config.toml
n_kv_head = 4
norm_eps = 1e-05
init_std_qkv = 0.0406
init_std_o = 0.0
init_std_up = 0.0406
init_std_down = 0.0
lr = 0.00141
beta2 = 0.98
lr_head = 0.00846
MLP neurons of a small language model. Each row is named by its layer, matrix (up: input weights; down: output weights) and neuron, and shows model dimensions 64-159. Each number is 500 + 40 x the weight over its row's rms, rounded and kept within 0 to 999. Numbers have three digits each.
After each neuron's rows, "raises" lists the tokens whose logits its output raises most directly, leaving later layers aside.

L19.up722:448538482506491543456472481524532601486466444479521495505497495529504523540495487525475589536510504510484501526457524560534538532479510460499541423551491454480527510452506498500473413514500485448489471483436489432513490523585419449555513542507526499528453487416537517616511499493508494543
L19.down722:508452505470513461524504515511502446509534536504464498453459523489482517476483543457468521483510479459483461524511470487455454455518443498536553511457539515492501540502491456473540545506518513486549517461506531541525509514467509576457485489529452516465492508494529490422501494483470480504
raises: ".", "i.", ", but", "s.", "a."

L16.up1123:529467482411505413509508466535474500432513544517503458546502519485463556469610554481419423442462479519537522536474567480522517504594496504494511482567544502510488461393540486522552480450530566581489492500481482587496581602483459493547535458489451525538575506511480516486491533585447525493
L16.down1123:470532481646530550502487525525543473593482451436458546485521446515503506488412476494489567588557512458441452516537442545542484509428502483518503485452505495491519478553526580451506507495502420432605525546534485440475427453524528476514467534528565498439425487467506452528501461470565428521
raises: " |", " | N", " |  | ", " | P", " | L"

L19.up130:465500458572475459560576491524472494450448522501511489531488508498541551516455520539541518490450504513547501540531535564533591534473573440491392507505477469454538506446520506562505511528541555416475482559444542437523518483474508469511472551527510543562498537428531529498462431504447517448
L19.down130:545530500453528539441461480484505522478589434481506546442497501492490468521564448410483543570513496511548495415524480557532527482467453555542551481529518522535519497554440506432503453495541461465389477417532482554479418523494545500473505402521458448485522433513503504473486534504482520520
raises: " the first", " the p", " the s", " the c", " the"

L16.up268:510494555395544526481520487526477525509480492404458471514459412528473461533560544528478492453462531487481509510473596481504505463522482551462496574526456474555477528535445574509437441491498521516553503463460470545483467579442474502517490453509496532436521548517472506420514575566414544507
L16.down268:444479518471537538407514505542437512564455522419473470456523483463435496499537500497531530456494482487553542453425534519454445498613453508492500543566483502548433569530473515497459527526494557486615475519465502531495461473511486518474500506537543501457503550522398519440494520498476538546
raises: "ured", "ired", "ited", "ated to", "ised"

L19.up751:444572471480523409480551488530501464420544585510575475496535505535519449515444465458417452526463480493505453533583525520482491513500530544522548515481443519447492487512495498484444520466476491487534595441506448457452573509498505489558546414414552485516565512473545556515446460556501489524
L19.down751:507491511530445520547466516466550503579502521512466459569428437502467549379545473433544526587544530381489474517440544473463480527543476563489503546469508470495508486483487473519559500461503501515450405473478523547474446500441521541516471523528515472520505554516420464441494560571503516496
raises: "e.", "i.", "a.", "ure.", "o."

L16.up62:497481465544480491548569489480539559514533435506476491526446492499517435527540470503460555482406500460490511514421565506508508476546465514467477507501513527444503511498584547546582509491526493490496455426512510477529537444569508473562563440511479456527594472528423478525407510521467502494
L16.down62:572498564564513490499596506481428495521472481489445507478507492449492486478595492550490533494495500532435468524499564509585582513493483513531456481449557521500478475511459471454510505529536489536491511520487443483482445507506491544521429542491453486603465568538446550508412508513506505504
raises: "ially", "es to", "es,", "es and", "es."

L19.up673:555518444508574479531394513504549539465540522479509500473572492444532547531454526424468489549500544473532456544469505499495527523472489483502511416454537450459559476548614489439504466497481494497486451517557478526476503454534520471505483441519490534459510566477415471492450551583445546495
L19.down673:436462569472466512523474540514473545585471476495475480459507537489489510467575498449498494504526462507479531447485521546431492535518499556488481570532485490560480535416482516570441526411507511521489546486411537544438500437485507552397481517534485507537486491483517475480571517526524509541
raises: "ed by", "ed to", "ed by the", "ed to the", "ed."

L16.up313:472603525480527445493476496532550502529435492434466557436528531524482474506494487445447509522484570511439531488487478507468517503508458447484497575497509505473450497490563475563491487538528447497539463501450470520456551491492562514429540453546529451499531517475473537425497434424495484507
L16.down313:488537497507450515524456500464433505474369479521479502529468535499476569471510557543557476479586494498462439585542529500472421523499450521474457563505524554541472492469489532526482504467474402495528499531493519534453536505493350473497435442523473502516495574519520501457491430582544542531
raises: "ers.", "ers and", "er and", "er.", "ers,"

L19.up800:465500522402581513466521519472500574518519504455469511526526528530457433539518506500490563479512525468473562449503555474486413470545475513502480571508464455503451514560464521466483474514474480607550455469433482467559469534464492471521539471481506425475506527553509498469512530490519573601
L19.down800:409575536522468521460541513563494490526481446448451439535494438465489409418492486475455520551489483548466519571500456553487477505521470498475499506492481486527480531523497531493589526512495493573546589467514458535496534503487544477495460478462519498601473535479478592506518529550474540484
raises: "s that", "s to", "s the", "s:", "s are"

L18.up416:427556456486520453511496503558549482510509472444471515521494469535516576585508552468436485475507430536455525421496532481481542570543490402477518499555636445442490545532483489516558426499578491520529495472602475522492539581458496492546511508479446542531488488521396479492509460567478527494
L18.down416:438466459520447528556456584580446476466465513560504530481424505513488498503498442512463529502547540412421564513486586475466517518531502574459483527506514515511388472495521466527453551522523520514476509545526488484498457541523536469520503505492442404445481430509537432510531435564503523494
raises: "ation,", "ation of", "ation", "ation of the", "ation and"

L18.up1309:566495493454541441506505444466548539441485591447548527493552421509476457450501505487502544483515472508463473564537449481579479538465565552490479462442540456438500546502531508450480523493575507516538401481526445499468466554564593478502458525518447501477532526534451451404471507511480499529
L18.down1309:495441444528507544516524503505517461479537505478476445528574604476494489537517502510485520461511509405511563495495479528503448547438485484502514457521541514467469534564533488563500486422498512484522520518531489462422540514517513515485546516466502587519474505489520573530522468462575519464
raises: "ics", "ique", "ology", "ical", "olog"

L16.up389:531542537460548469451471516534495541512445509465529481439509513464547509488620504495531489505481510487453573488441602542510486553507536513454437532489541504499394484443463492466556424503520439508521512499433452528434431495543511490541443489484407476518502558478494484493411505528474549514
L16.down389:491511518505517451536493488483441444507547433455487551554572527464488453460540534553480471503469475500343548444560491532516508514489465490498469520452422454589524547513536525462584512436496487428499479503488489471520420447510555479497494500505495524550533454532506528464497600529519479515
raises: "es of", "es to", "es.", "es and", "es,"

L19.up1464:524549506518562548427439503481476508558553474461534534439504470484478510489539445450504468465444526478532418443438518517504458497551451609504490495521489519491471559570494456511477447546558510509509494487505458480507521485504533461503538421555462511525545487452510549504496593512487537546
L19.down1464:565512484462585550406503523495537513490483509461506528484494523558489409520557474491523518514501408422455523444485520451543512492507500580549503551487497497476472502520417496493432470536482530542421518446568417499484528494598487479486487450492504459479543462508484542537553568514462500524
raises: " their", " the p", " his", " the", " its"

L18.up1376:471480539414530557420498494514484556503480564402433503503492502567500512562607473482485500468497577499464567511482526549489470500520490533554506536498484475508497510601492590520485511473478531593490447468453433456553467520511466504494533461537497520541496511545484530487437581503426511549
L18.down1376:443567510514538486527544520535545454562523482412487465558521439487478502475479476511420508563503497518510463510503529525516500506442468458440494475461501507565484450511474515428543484551534545489579551486524490442545488466473537501527450492444476485526540581496478457446532548588520531572
raises: "ies.", "es to", "es.", "ases", "es and"

L19.up848:479454375505426583445503571529545478494505481555483498517521504454531456477517499494505518518451542514491460483473520474519558514466520485455445482493520513491503489458520522537525438547481520453517489504473461491513441439531524493519488506546496506562568503459494502491485508470418526480
L19.down848:464441549563515468450518495440478542542535494526543438501441455505558484501597438572466494513559513505510490574487534503491411509479432525529484471469465403521534461505499442503409492484508512519479554453571487514542532515459548545452568462569591478542487452508453485489503586539511458515
raises: "s to", "s the", "s)", "s in", "s and"

L16.up707:558561496447544508441531522481498513508525480493523534533452474519542484539558486519541463495511567496541454456444453480509501493546412491467504544502461524449533552471474563499460525486475497600509447426537481448505552553440447478473496569485442482509493501467454470514503452539548463453
L16.down707:439563529528469477482445576514421513478526465498538445490448511629499552474543581470540508557477497488459442431494495539531496492485491527524523535476488493448530492444558533474479549445495514505527497502535502515547466536507489557494454537513524440464556533471498483480501436561533441526
raises: "er's", "er |", "ers.", "er.", "er and"